{"n_layer": 15, "d_model": 384, "n_head": 3, "n_kv_head": 3, "head_dim": 64, "d_mlp": 1536, "vocab_size": 4096, "activation": "tanh_gelu", "norm": "layernorm", "norm_place": "pre", "norm_eps": 1e-06, "positions": "rope", "rope_base": 10000.0, "rope_fraction": 0.5, "qk_norm": false, "attn_scale": 0.125, "bias": "none", "tie_embeddings": false, "parallel_block": true, "init": "uniform", "init_std_qkv": 0.0326, "init_std_o": 0.0, "init_std_up": 0.0326, "init_std_down": 0.0, "optimizer": "muon_variant", "lr": 0.00592, "lr_mult_qkv": 0.4, "beta1": 0.95, "lr_head": 0.00347, "warmup_steps": 200, "schedule": "wsd", "decay_fraction": 0.922, "decay_shape": "linear", "final_lr_fraction": 0.0, "batch_tokens": [32768, 65536, 98304], "seq_len": 768, "doc_mask": true, "train_tokens": 657300000, "steps": 10950, "dataset": "wikipedia_en"}
MLP neurons of a small language model. Each row is named by its layer, matrix (up: input weights) and neuron, and shows model dimensions 64-319. Each number is 500 + 50 x the weight over its row's rms, rounded and kept within 0 to 999. Numbers have three digits each.
After each neuron's rows, "fires on" lists the tokens most often at its 100 highest values on Wikipedia text that the model never trained on.

L6.up544:514424502630506514447404547309487447464360417510422424577486510477492495502502456479476508480559516508474485511488411478501513452463540517607486548497442566526545421484466501581544501504528497494457484565506408489499455530511569552536508439556501573467599538502552545529517531513486485381522481590537473403426469528553426435449586527389379550472378427500523560540478554483569521409591563521435567568495493553459484518486558560487456528500440489560420544504539492458504573480513569578399520387571481428408496471499445526526406587491562541522561577490469497499498447513481477543614508443556531479495594549456516577489562519441499435562423510481533541524517505579518545541443519489572473545497572449546514529518446527514352448537566503434461486505446490551578424516520483
fires on: " |", ";"

L6.up1457:582496549535533442483593440439539456575472467497475499533515469421486476496491588525490457475489483510409366475522514543513506500558491573482594527421468496425449521509512420391477501449529362492519516502597544433499490480513486523507548441521493441474628495486536468491443570472521572561518548440458473483509516489538522559497508540445515442486458480498550491435499522514497469561541549507649435525530509505511615485514550484596503566527515352507526510577562431499498533551496494395525430422441458505409580487528451605471554509487521565547560547543491475523608523516521483574432655490465555550571592540529484533503429467522552488519515440548556459507516507491455527572517517460531417438490480509461528464559567428520428538465469539473554495546484502526486500408452495
fires on: ".", "|", ".\"", "\n"

L8.up1443:457468406624483563538452458469517454554506473461424516460503552500567383555510477423458494501494506504609456502434585432486575513528418509454456495512549435433479522541560474456506510621620414400512422565565416442537450504462416445594430430505507519573534534436444474503507445562457505482425487465509487574465574583535550566533507462573531472557595484514497529494549481462483522439413577496528564489452496569446465569505471439521502492469502477516498539524475439527461497525498511485538561454589500427502564432581561423504489482443499562580476551430540432502553433493538477504511519515473464472543483509529562501503541491507451578465519463614583534492496548552490482523521565566669467465503488503410482520560553486548531502551487447571505501452486485472496567528536411
fires on: " as", "ic", "ib"

L6.up769:466481573375522550523506463449403478451418474521451493486539472480490583501628426520419535633491462431441453663537455507549499456519445460462506508589487513550472527497519469543545424516454514455509551516501578475386535562544575564443588492494472489465502543411522472527501579549462489599572474475528558513563482520573558474554540437546479450509507545509474500558512494504508411519507529405517583530555516551554502485477436451525507444526487518491538517455556570415509399494496539517625505502540460470510593507529507513564624483460510504534576518553515535472514522499514517537461498519496503440518524443529463464529524531489476549465412475549524523437458493507482505594481418543472583556490596514546496428500494455555530536430636485446508504450580564448578469475539513
fires on: "2", "1", "-", " ", "i", " as"

L6.up134:512546380505583529434421448466473493499490532558467427493528437502455567492460587532560450432465529555400495473509492392481407433517508542486547483441465498607407494535452506494403514535563537529491516528483483491484452641461540502539451530604501465559459560550547490415471522523507462440471511567480456497511417515469495496545452464403482475529464556459489650460506554503598507486480506449448593463493534500540427516555515413522510479479513563474444505559523548544539624540414504589526446470514527497518479524503414497560453477475457581508485477475482520444450464494487504478405466534450535467496536517486485498626523537530498424447482538505529564490602506579579531605485484449549489487547513470485497477405497478563523401568553559432491563564529545587551483429449521
fires on: " |", ".", ";", "\n", ")", ":"

L6.up168:527511487595530488494539514558502508465506520476466455564514500512473538489489452524596515521616458534500462482614554461482508479453417560461516437480537502570525586454491403560598516510580461562521444587647518534481500541460462531477492519554429453580556450531416481492521489416503551516391468552507492515530514575470553548476441592533536474539466498476441609503476391424460434630496549544478478513495535514481564453456529556453444557513560548495503534468547397544484430424521476485498520488480653495510470521536550531454329474447549571448576497511525544486504501391551469530493508547558448614512511518578518495552579538555431527503480501495540474509524566488585558492558531520553501529489506455588446597623547466474471582488537534446459493531513481518460544448433435
fires on: " |", " \"", ".", " with", " "

L11.up1186:515453463528521425598535508491483442613574481517560454434535468492486570562507558537470464453421444482458448544556476433484568471433504422544495504479585409474475479604533510462489502517477525505438477429532549434544457434506495513570528477500504483504441515483406556524486456547570512540532563505429465462581574508447535397518410562459551503547487602508489409377504399416476491650528465497522459511573459527405427515406510458575473548518557471562498577524545523516469522486506548437479544494548438481570490452600423514512634477423568440448440504427556490549519560417479441572443475519432546448494541527549494488547439492418415481582571553497470505510456480473564504437428443451451521546485558465437479551472553541513532470560520467442450485506501465569569451517401468
fires on: "1", "0", "9", " ", " (", " l"

L11.up1094:452450413486535445542426529446515520422480500557463516548518506538527455523578507513463489540506439537626386534451473465512484373531546568503425513550452534639483456518481495473513407460442466519427594454457396488536452531484504491474481556536529495609526563394540480523507551514588488491491517511552481482453500500431424495429444420456499518538436599480538448433520450581478497492501531420600564447460502436425449396458497417534501476497418444444468558545505514421523533427471491554488480564556461527495509619495507478516445579492425509547524501451567515567523538477502518523494466488541464468487592591565544555494541538459515487524438463384539501490518464498488475523466428528571498461533544530621496541418525474497404480498463559545475424492507407512476591498496580
fires on: " ", " |", " –", "th", " ("

L6.up1517:490498404664501445440503470487452559505458485418426503467492459443479472521495520528529548494537487424443508561532408517516472505514474604535585505511500474533567489430522605516668503473452492527483381487521578554498516537516557434533488444492434422607558480424445565473511523481483557509469484467489469513499537555540517496418508473450523368550477488469562517505537524561451470529497408431457472626559572567621489464559544576555456506533500393588503558490538467469466504477549513575554518549548480469606500488517376563393550465464573521450581507505424477469472477476484493406470506557529527470477516533539462559516445586588581529565499462567519448418595468469516506498547496576525537494504389514500566481432484513418520478473506561458528569529530436497487477507513528
fires on: "9", "et", "ky", " of", "ing"

L11.up599:512483489514519521462465530498487532483464522490486479517457415565420480554579429507466499493406435494528503597475430404544497443473494502488465554525510446498533519569526459562454548493527476540607573529566525505524546521505606522442489524488384570513508505515541481429628543522480507521498433437504539549604498584513542493572445521490527473420585461523516563555578456462476438532560459565571613551442459463455456517592482530526523568439518547508517521491550474515538542612506500564454504419546479484441502481615398532475559439531469559441594500556531520597451471539511461498540473457522477548488549509486587413488515515527421543556487447498510505544554493435464500503544482493641482637581473437555370525435457557453588568573542542480570512522539495574510505555533437
fires on: " =", " would", " was", " to", " s", " were"

L8.up808:409477525524455510483474447482522554445557505437507503557515514436633438467527487575513445454509577440578536476520428506485499444488583545455503540530413472437492514403434499438526463562555537493539504508514482526495482429574533580584461486458500498525559478551553500443570480494535431464416534539394572467590508498528521397460534511553516455518474515479503543419505437480507508452538550520593448480486529460455550429463455614496487538439512469461410471492490532461587492407473492425515466617493493560537502430557381538534415440466473568520508542520548534439437452470497481532474450517510479506487548485395436489573526456449430582520492490498520448598470564493516548477461461467381478458415359499474573514502521532458512462442501515550570559590393503483495581547448478
fires on: ",", " |", "@"

L11.up132:533566465470543437462465478496536487467619450434598460497504564454483447530464461534484491489452514459510493467580446555512504539502511599498534530549508452442516385493510492497432427485573499491471448530471502476482510492468481464432470523502484449445530563504538530513503468436490570532460540552528517552534516556480480371557488558453399507557581547472481454559480472507500510530502561543548665535578425494469518452508504458466480530488604512526437515531386452473568530565510460460572395487441580469490558413511548483494415539420504488555379493512505509547482544438534536508511558481448585482442521521492499448550649555490544505508495458628436422506430435452475475439451531550470576515453536499464534449448516568534475498423500517432423601477634465469542486483559468
fires on: "\n", " |"

L11.up713:466475460445493412522442531458490500532550461419509465582537431557455528563503555457426501473587495431396451433604474448522516415514446428443407472558442572479472550479491506514539495471412557563545597559406530500533523488492517606521616463455509577506496521474514523431438438552469440494470473461511467390568530686597486467483471528376569577501509513546441528494512443362529527494497506432449557480476460518500446533484485469481526603505469447513528505558447434535529562473514477487467456546498559378597532477501418436432500471455557616458493490514438476472510497472477542561502600471606521513429511472475504433459532402654521562431496463488501516453538530463551486491514471508467462500592502460519495413478562400466567523560463462488473524523520557458475439535465487
fires on: "B", "M", "D", ".", "O", "A"

L11.up121:555491521538479478469417428539562461533443507455502534541463447520479447495504389519563563529505482466361407457470504459494542506456534597427499504492514477447564430492516560416470524410522501530449467511596559576534532442429455543519484439450423434538494577407390486551474478485418515566457554451510567520481367445513555527491490481452536540496457482526520565480511407550495585474431428503450447564542535519477522467533451598482586558478522600425539534508549468446543468502523490465483526484570489543471475395465605542501522551582445541505394491428513535545473507387563498473539530538462541574565525524566578414464537441561489466592537496430493485485515415554527521545474457498450571458478570524504384450430509508499534417478389510397492515565593442542450483481481490
fires on: " \"", " l", " ser", " La", " M", "a"

L6.up450:520552506457539456513532449506424454521487550515552551524508471482506564548453485543558560578526484505585436493584488392527509493514553488500495540482466450546466470456411564451570558515498509468503540544490505519465466569480461394394481411586481396542519479510499507574493502523570503511427508454417552549613558489500475571511437558622475451524463542471493512493482378453509501566498495551414463489569616569490538553478503564529394562455491563566453490498532431517511550394544494475481466444539580497571457459476465551480479423436548625481552436470465580413479480429578485568566473540462483510550556602492482534445499539547364561498502527503517520484441523484561519478506528467450516550516517518559397477483410499439561408507616484502588537523435378452466412481455475
fires on: " |", ",", ".", " and", "ly"

L6.up323:489527556449405484508545476421490433510451575514501400448490512514543617500542497433443526492533444498533498536543529479491498544554451556510409516528555579535550474485500514482475479486468483594466482535488553471450558479532630504430549569568557439429439477465490495513419348536456474501491478516526534461432584527484515566517589468509421558550497592540536522471508465522413413580488389527580473467490457512503530559488492440489500506490577513382385536503546630488437479517541576568622515471482487503500532529409513620538523476540501422401567486522497437452481441421452516505457554472519509465574489459485526397506505439535453512511483448536435564490485522477511424466459496486552523525396510479486491514475510523468530643547490485479576510515550528519531402483540597
fires on: ":", ",", " as", ";", " example"

L11.up240:627438562544546448524462532453590455452496475577559472561433542542484413599519501512537448471468522515417499475592497511597512469552471436492492545479512513481556461533533412557586470534503460478478465551541492532525518440488463428542569524609566441377474481446513506479530508575516429470539445547563514520567529525533423411366496484403460554491446525509461443492569436413487519446499528416506516504472546535490494460480492549560516526525437561535505523574495558525504551459486539493400488553533599485497538386510429540460422482453523470453526603522527403497552531534568491550507547500609463479415467605421527501467554481546437533514481428530457507563553483508564487469456460579502460501509423556514529484465536482506546431572526615477476509577442572485467509461511492
fires on: ".", "R", " William", "M", " John", " US"

L6.up1374:530503465592416470507483501480530541495515450503511420514412444440502519465519479469442521502512569431471392538499494529543535484447533507517546547426459416514494554600549513575600571531542512524538440442575561413514532517546495516526525587601451562511628604491448479535562271538400527523502515553452442356474569526493479451508493473406434576489488509491463509466515403370546493490437407455500453419488489525569487411519555471494524580500493471478476539549540528479503539510506512531528486508463445503520541394465524536398506480432649486515511470486525538524507444441476460526550485508524565468485428525466492448542486532473482504528502470457517531506378516556505604471508568562497474480567547445500504510496469513500427490604497482434560539466484489477426539559495577
fires on: "0", "5", "1", "6", "il"

L11.up534:551540584552446388492525458518501609494564480514488520533481391616503567484481552446603535587449491426583406436557514532489505457542482494518547455488508589535522425590512500451512485427521516520494476426558518484592479532503440572488429553482497548541509511538563493591378437602565397447437466476553510485543524519480525487468520472477521573468444522542426556529509528388558533574480444526445412548452428464481542444375464569465509450482374524495506425450572499514537443560523467490564530484530565558559472497495585508552507488556443497540548482518469530514498477531479498551481447508524570478438456495504518480523513441433566501547488540646481434534519420549459495514550497501598543513520575534559480508394582507531533508550572517402478464475585459433522513448387531
fires on: ",", " part", " as", "-", " sh"

L11.up1082:432517464579523559469548365444561477526517586514354540543454457510477571580483489522447464423553525583514513483566558483555482476496466473525417442549433468553457498424485518367589490498445572565477506457465489537469526505569529622562500442490448612475539610457519479517459537476431441549488481496474538524464424577545444541540480519490520515481520485536507508519555482490481486456484426339483509500487426494430562563512511490448476500587401461442436424545475551507503478518563512433451504549605523445463436505539538460653582535486485517447511421485408441506500521398528587505460560496496570443504509533514558377477483528500562504426531459555524561495458412491464556554472440469459547536479515535604404544476585403540491482550528570535555513499490526465503511429442430
fires on: "u", " Ma", "a", "ri", " bi", "o"

L8.up114:547466535532473548513526550552550487479384384476441528549482437482455508461556512603358533484528499493541444458580558525421508461487469516477543462492460446515481525528543471535500595495564535509511438495466560431521501597499474526451562581516476445520456496496481417492473566453500459557481470466529562516435519483542570476544497518528508544581509432510523430503522394554626553611492513571540535465586424527439472567507516402498574572559550406453496439402449507624508481463478497587544571539500506435511458470475571588533619449457501600519483506559500513507507533445431450526404577457489545475491469449411441501485470477539497550425461426542557441503440592462464548602537548548471537468475497467466449514415532478500492573533535568514401549539475492500537452426483425
fires on: " ", "\n", " |"

L11.up0:545525483442584509481535525468483517492508446533493437444550484465487413511448517549623439430437584534594439560548589513585478532426499462556510510529489503443471479518552500484398377510534574555509467486476474396480445486529474524522562467566519469490458480484511468503496483542462508426522512372544446523424514579499577481489455534525539577508535421507552492574413505582526551534574465545460586546411479518465495483451485534463434477443519486495415533537475486561571495563556570567453521446488504540481470444548537531419409468466541471486457471513494437593492533556529453497453504487495527483480458567500486571561532574491559568584562458551493498537522419388523577477406555466422504511479528479483473488391443502488396500375581544476510511441533578447526489440483502
fires on: " b", " w", " end", ".", "\n"

L8.up7:506448477486514448539499502543486532507538483482474445566476495497464511491456409531494544445488444507513444417444502417530483521444465591536418495587466509620455516530527563433544560517473560545537508556536466383434436513445530449497493562448519493440443555507457447520464490385442493455483544424525571544495508503550557510545517612450463453496443428505515436510588492492507530466451578464518523361532616518513501368445483569539545522406519483549541554561561494542587575545478415445480467496419400511470572486433450465407559403527491567492478499561537607515530527484466521470468520497506479548415496492532540417641460465622503479486460473535513525545413493430448466526522525506501492515536518357503589559526427462502432472459466462534518516554440459481485446440424516
fires on: ",", "t", "ed", "ailed", " short"

L2.up43:492472521389596544420497505485487516511544498545504518493496524555540532501493488416558423487680410541500477462529461563554551525484488502521442557516497578409491516489530500515443469519468458456539431546473546491546485452474487450561363413445504535451531448496470467533571520468439598394541482543438407414516474585607474408497447458432566509493539477511488470517467507571436560410470577566473558452363509545473521484440390487442512480502527560450601502532579432538478554503510516384491531435422456499501499517581440479458579466454574529489450544529540544508545596487525524534571551466482450447543529521548459451504538505591423605454562456525540466504580586522439499493500558451577495559474499533501519551437400522603508488556574514490465493503537529540494538506538448
fires on: " as", " =", "\n", "urr", " comp", "==="

L6.up384:776445555463582463501577411436492488437518480484539529532482590550522527489472509516517465413463551436537570438548533441622500498456454546512497486507492496520475471515444198448505515478427459465503507476482482552442491505490509509506522538484470444478558520560543457495418505517579570471504543530464595489514391502525500458523493447513452585460507599509544501500565433444471531387462436520500501498514416484520547477474480575573427507562567483554498500522499502467556503545514445519549501472505473489494535460494532484479465443493454523573443548470490421580608492482427490492504540477482514445522496489500519495535364518628484539487561460577501489438514547547523515497529519491645471524477479511545514534467471444501370530478489551483530545491514529552529486539459545
fires on: ".", "\n"

L6.up279:493534362531578554532489538467476534490485522505524515503564558440501505503463633452541506443455461433533498529463579529500490472493662448504504463546475568515515567462529531397526576514521508577508475485563493573440549503558499500478452466460509487509542543470445378546468414516465495562484511433540470505508457485520414459492535561497537550613470551524499514485528430548529487563450540552495405490486507517536553461500478525492543452515525443474425433545527526444616515502496473488445572370546488498521502530458458461446545556508425340460576525467447464576510444538543518513486518518475593509490589555517493473439434595513491485535541517434513518459553546498538513565517495462450531455526526571546445592442487444492513415538456588476497626471486601437499475506496476
fires on: "es", "a", "o", "en", "e", " re"

L11.up1196:483568426538377540521535558485436484493557355443535534437483481472490497434499502450482538605467560487492500587538533508412485496436554503570564372518525481410562489463473520397464461364516419485529478416577623497498549502409480495481504505470536487511455518478497547465478453440415456448472494566591490535547455408514477511510512440484429497504482624518528447480464484509546533536513418516502464460549473596512601546493473499463437506409518537469519538463495501486474523511475500526430420517519453529505439546611522520510478565461457495497480553570481539440516392430493431526557457495475418561497465478504539551502511560480603504498430527563500454509566485431434489486566572511452472432538567569576451458494587552423512436497571537512469489573498505413420470507405475
fires on: " (", "1", "4", "2", "5", "0"

L11.up369:614479432490448528543477504379540543545466492579470451578521509396533495509512498486587482540495403554607462542510517496479500487542495506488479517527491534525593484443524425528414457535552540500608388530503602507468516521459552496529561487593569559508544600581573588485423472532479529425502458575516527490476504491493486435561475590484503554594420444458510497573515585441496504496602466506392455526494467500510508502558540545458435523484549504548532480534460582472500524551547553520462464378577642463571445454422462460390594526508433509468595485547444520546561516399552486500534504471474536493491550511464486509440500460539556438514525436421496546512544348488455462490469499510494529536551446521494476520481551511453477473582554507478571510464524444531488465522500518
fires on: ",", " |", " of", ".", ":"

L8.up9:499462438449498478472493399460518550455525372473559525496487527523514482413471525448533404518513495497368486553514470445549501454466522435540543578500492511456409494419487583480490591455534485549557468514500460392506533541515476525445512467499554512455489460451552490579507436525571483414360440543496437416584541507538435473493459527468405462448592536445497480498515460475509527493418488497482487573516387390514445508503543421565552560542506448500567526590437488423464401479493491510487474514562491482475519512481547491514440563354544452583432510562498487569397525499530574448468377490418442476446477441521536513525535565470470561614436458541473492538460473475500528499515547555507508576509417517556538474438572503518495559477433551500502576495582452491523516501597413
fires on: " |", "}", " the", "\\", "'"

L6.up311:522603427500542494516477419564521595514428558508496438452491525481517533530511532470460428492479557477455452489458572422522565499511467575549536427507578528513493563479553559488522535527545568415388465561520621548471565437526544532452490581481536504426545529523461386487456413529502506490555512447453528468505503503411461465486442406470468461621551585510520539563519560515522485478485460525498478553489469407458414531438496432504445487502438500458560518489420514500428521506454526418613554500467640484538450436421566538426490519525537465490475512436491505575522456486587525500457428499515474477490375455435512459526519443457545561440534375546429494478433475516458454544597430513451455466446510563551467500537520448530538504575481563490491496531508500460484521405532473
fires on: ":", "\n", " is", " or", "-", "ly"

L6.up220:636513512521498485522497486538507518485488432434523415489495496479498523492527479468588456534627503578511545423590526463585526460539509460416510579444501546491424521459538367459557533521571526519488580519566510506454571507460474476446459531502573690562475452560594572450522536447496494487360551515546561507480475556493551538516584612538584475679527493520567563460481446463545637541524504564492491468455418480491509449493462519535460547481495559493521518519466546548497442483602382433512518494552519552461555514513429448593499513539520513489501506563502464520551509412489518527510548564459458505395587516469539423510510562524402491453514520522555531523517498461456440452508586426440449497529446511550423525493401555474557489480600502426531542497474455470480573397525457
fires on: " |", ".", ",", " The"

L6.up686:528435551497484582552456612461468487455451474506448550588448479517506447506596463481484412566504489511476514471454561528638485406534508406557404482507420503518547469448481581545478514558502494467478436611475431513456483428500515473511540577428590419504467567539490475462608531457472477519527498573456500554461446532512506453464472547554572588486456501557490552447550553515481595509493580522556473449420353533463471444486484565568417461455445524569470533479496507490530494537522619485537393527607592503496519579446500551556520561483494636464528567461577556599569505606562461440601453497539540476635473551541618510466476478535541486552429411586541541498549551495467528581523468542507492568512453438546401491537465541483489465489569520507548478460470477519533433562511469
fires on: " |", ",", " =", " ("

L6.up71:513546494371618543541465415518518459517522482457470419477589415463473478520579527526474503569509467478478472514438421444460539491528475545482584491508502467489466560578540415506576487536504481348532523627491461472477440513497453524555573540492565454466584509491459469472425426581477499519585518496487480533513545519498619429602508456496502595502428567445522581673542471466432453517535358519493553537446461464598519440570508512541457413496494408472529433544486472480520543498497414495517502570615456463479495545468471467549517493508434454488550499537609575491614488509458517534413522465618535555486486437424470500501490511495424530518537517525470507570480514487502570591580553572519394448462494438526521458561413478473473546488544498463510463488500551562514498442502549
fires on: " "

L6.up1288:464528477481516421481496544561559499564501510518501549400551383531403500505554470562507573639422519514439490497521462414464495497542498518459470454475478468542505622532527463511538482475482501430493502514517486524550466473454549483491528525538468494598590548495539453532446497427444532504552585561492499498508521399528492466481427590596524496464506509518410521508575531434468399498586449504485611425452541441565444476502490481466393513556499530550425431491551467454562539535525587489482502419632416458488591451494550543584564492583514540481515531507532461540540501500614518478528499464511451458432488595484525464437479556481432483546471483488530431497509478491448529612478508578585519431486544428423512511480429507509413508421448475441442572441517499368468430489501557
fires on: " ", "1", " in", " the", "ronze"

L11.up89:487428598492444539549506491481465461468501490479538462470477484412544463478485461431505525554544467453558435522504422531497588453513495576414534535454512570495500510460508493466499485538480506564461425554462524540457445505384552460477401503514436556542584444435456538524479451518469447614580488499511567445438498451509536435468441543503429594552542454497541634475514509472574457451482560563621506471451587521559548542502551486562546584508527519533355540469467407444446400455497553447504492506586517522479544494449405581496499415387529545572499569488465482561554529520521522511454460522496409492524460497456522555418468434481480429484465485511466549495503459376477510460519492560469550478522575480478508521502378469532503417456625558468550536482452464524526468503576489
fires on: " Mar", "4", "6", "7", "an", "ar"

L11.up1058:543511477469472470557506489432431549547460577516577553527501433484551549514531551467568602537523548452455384547592490554553526548477457558467525462470577488481460545508493493469559441494586514471518544547513414403514448458487490468502484478488492497438522532410482437466430475524481475465501456454527525486503578508495491509537515401558593535451533484490474539523509436503463402432506471523560535480537479490481437551538557599454533476532498557488480546490441524518500482541495495510498572622460422525399614464478459478478504495440475518544539566515486506519579436565537420519467605450455515566518481458460473551430485441510432501529589491504532595537477546462526492439608517500574429402544546479518419593545450592549511484480523461406525503427509494478417495483545482
fires on: " ", "-", "0", "\n", " |"

L2.up976:547563489555527482522495522535513580428403468530489536533543452495517508509525441568509419487501463464491481478491543498468487470520482499405517467542486376440478556485559538549524506486514518448541614569565507411429516598499505535488442487606548425420450539465457553490563471521481489480501487529466547526581383496438492483585545406488463474434470540469511543551479529541546560523559455570516491595546414509484508518542462498447483469451520517432534537444552553493406507473446491574553484444474445508504536528418424451502466518504568460480490463478483461442517452502453527417503637517516584515451494588490481511480528437554511507355492536544412454444447505509541485502567529453372469530500563522431457499459519561533577433571418558512562516465540627349416461616416523
fires on: " will", ",", ")", " would", " are", " is"

L11.up733:395464526531476496457433530544554419450545429462510457539551405538415520427547447509519489449496571490595549464462546465502394469453459538344470558553546439535417516497496476499501486529410579442557557597525500386559481545587500457442461502540388431504480501551477479500595487535466510502351524503516508469513448520519526373546490534451412485525525461475561463517493531547474510500477504481469536532486607484452555444400433489532576480405557492543492492490442439507547487533527469546503392424428456486444500431467413500476539454544488527537474511492469592549526492434492531459485451558544455501418517541476603453580472429503491460483473491476477438494528520526545476443517493480516462502599498443438446558493495508452501424482540613471541562628478533460546522588514644
fires on: " to", " would", ","

L6.up253:451524542492479521534552501515528453504495472496473533516468497477476516468489522509530523482457531524519503531434444498480500505543542453589548403569476501478520470560515524436492500493434471402457537485578563519526458554485466505473475514544533524453480535408558545661515459481343537489459516627513530495465485517556585481434517507499466564503540462543563544503458561698496451468488483498466437514437495583577524461502542493464444531473580420440629514492478474349496494526556511453506437449531484494474510508634434545533490571530456442518528456503456549434503575445507507474470444488473480435436441458479509523520578515570491449548527535494566520541523542545611572435549502509451424535519470497402502499466529508481560549507472538438539517491458512539486504490488487
fires on: "5", "7", "4", ":", "8", "3"

L11.up275:448567534549468561456510515506415535468422416600550539466523488494509427516489473500503492597499480532523567437485424569449545521478446582530491463505425480490498459510547560476459516494584553521489432425528424500526473497480532532470468538528467563585558617530432549511436513462490535525513475463464486499466499457379458515457518536480561550524496563465492540495476527538654509539549509487560445511485518491482519559477518562522420549444481474488566479473478523571531390437551526448445435488522559532568540412504549530564451539519510408519412440607469399565530447638449514468469546541484494444498451463419516464540527388494456549526485470525495500521536553559558546479495483466630632520579464548485522529438463359528463573507493496444515522453532496388566501440461572
fires on: ",", "-", " and", " \"", "\\", " the"

L6.up78:444556468484381488551525501514504545528456452427532427623578481486489458529481532544534551504520448427545538584483515533561540517437464485517567557504615441554414546510487508481499571615487577432495416512555547429434403590554591572531520517549502457543531450549504516520419429448472508474470542574477470543544538487536480439549496477473390534493443481466482489503539442476517414531509439495580538528494562470580576492461508422548424421566466442497526505492440524430521574515535553600423519539444471490551521493556501506471518486545528472429398473481439538541522538527423453572522447469504416479495500535453506503510488578425461418543549455509547421558489498492457587544468604524553400497502577593527538516611566568486588421512596542450504536439528541511549500514483435
fires on: "0", "et", " one", "1", " of"

L6.up470:530498500519457473454486507490455581485542481556496387466552483511445507538590512542432519453490449480435517455509523467557555543507480640498453471543567534448456466437464543461655534514433562548482497517545479424403533465491546514501578562525565467379452460530462574485481413466528530545482453479475445412444411521553494474524451597417469534516476522523583535640446492446446476471490494474527544511498462438485552431471457534450513505466613466485545519566529484442484446552462513453558526483418549526507475522558545506432490458530496475429520454474524498538588514455455503412473539443590437490577475437526516456437560535503509542495542505561442555516512477495398439443547395539500496501490502461568447513459526515502560424621527489424575338574490535508446535495511559
fires on: ",", ":", " as", "\n"

L6.up848:464475469508439487518510514509434453499486506487362536491500458469565495472501521559356483481499568442394642528477484510553520417527411500487494469450531480454503396483507507554515560491641505481494524472447576549431591466513536557461540518390515582487490475552452543493499432519524520509532508510456442446494540484502611479534527487490493554534579539547494497465572467498517491519555457538443600511562436511457446484464518500443640513606516513458545493493535447536493464487395580568619470485417559354532460552462545466529489547391470493658517457477503529455486532507549544516552549518419502588521552469441490498460495520437519493486581472527550542395525457460509519621564492453524537432546546498506375434512420586547425536455550521555450531531461473551576556532484460
fires on: " |", " Team", ";", "u", " "

L11.up751:432513525491538541468524517465467486492609443543503488564491385423525427424431500599481593584539552510484498457479530455403562497503440538449473450471522547478519601529498494422497474468440448437487452515432446465487487524655503433527356421482418557451516506512440409448495536504465507535532556463503460493451503497478512491477520532504399475477429525506511487416505460461416449463566494592500484487424448496527511564433530496502493589474547483494475539458464456484471477499525529448574486564485454543584556437510502543487472593425546528580461465538529510494531612394507495530436442525457508462469537445434519504410536460493573548445496501489505458570569534433561500439502466509508485550543491518469518409502460472538500421497609560507457557516593460483582440449504463
fires on: "4", "7", "5", "m", "p", "t"

L2.up1535:483493494432533553463485514575445463503544476521420515505473489515541437464501589420408541557523480523508535565383562429424445505418435498470604437457434551529444554523500442535466545500514517488508559467545424573496484433495482531491485455424439468476482621618451456498458483479487481502527537574472447511503605418435540522544502493578513529534510497542497462487515527540541541529443513511588474402469456479483540482414437424544373397558530511505455520448436530472522505489513585565559485513560588523444475545468525500496553646431512490544534556471439506525545489457540465602564508497535446543477492466473532438471547505472534528451407496528564476526466493416452572498552552505448516489487575476497416496529463492501486307458587427435466512564518478429462560491457480
fires on: "0", "3", " /", "1", " village", " in"

L6.up1093:447594493568485542555464482494415588427479477424457529500481485463493492512510443544548510433522489473441486591473542475495549555437565446555502512550456458455560379493524550446565509550465521588596485560545477481466512597481473485460488458513539436475519579518540525422465456519509527511547500484560560486488483461486433508492575586431501389543486488491485431558594491508540520453546481568465558525574511454481517507590465490545519459406494552557490474542458531495552505424540599532513529418521441531462462526477477510552597448441520463561530512479519591538516465533483511497503463492553510543376510439546389529399457486586507441476507458687510371522534525474531549472524544508450537510475519523628558549478391539467427474552493621586482367457554505523467420550527561
fires on: " ", "sp", " Re", "d"

L11.up205:567492516493447498401492460462530519470436361422575502468568485458539520429524506578473474573547535570486609513544560553487558533595523542500589441539476557535565477493574558466561548437482490413485426469550628538494528535541492629539390530621550443441431548470483556482529617387544517450497507526564462535444513496429481501463532513439539499459561499504533429588462545545582393491537427423516530449539446456530559451417525513527381526479595480438452542505503443464567524487509524485529494484559587428386489512414565449460465518455495490413400576519456508536483425502418558459500463558516464523482491408506452539473537463505531502501435443588593461535597480511496470560507493548553523467457486518435555425542535376520476460591540485479482459472520372422531451461472533
fires on: " ", ".", "5", "4", "7", "2"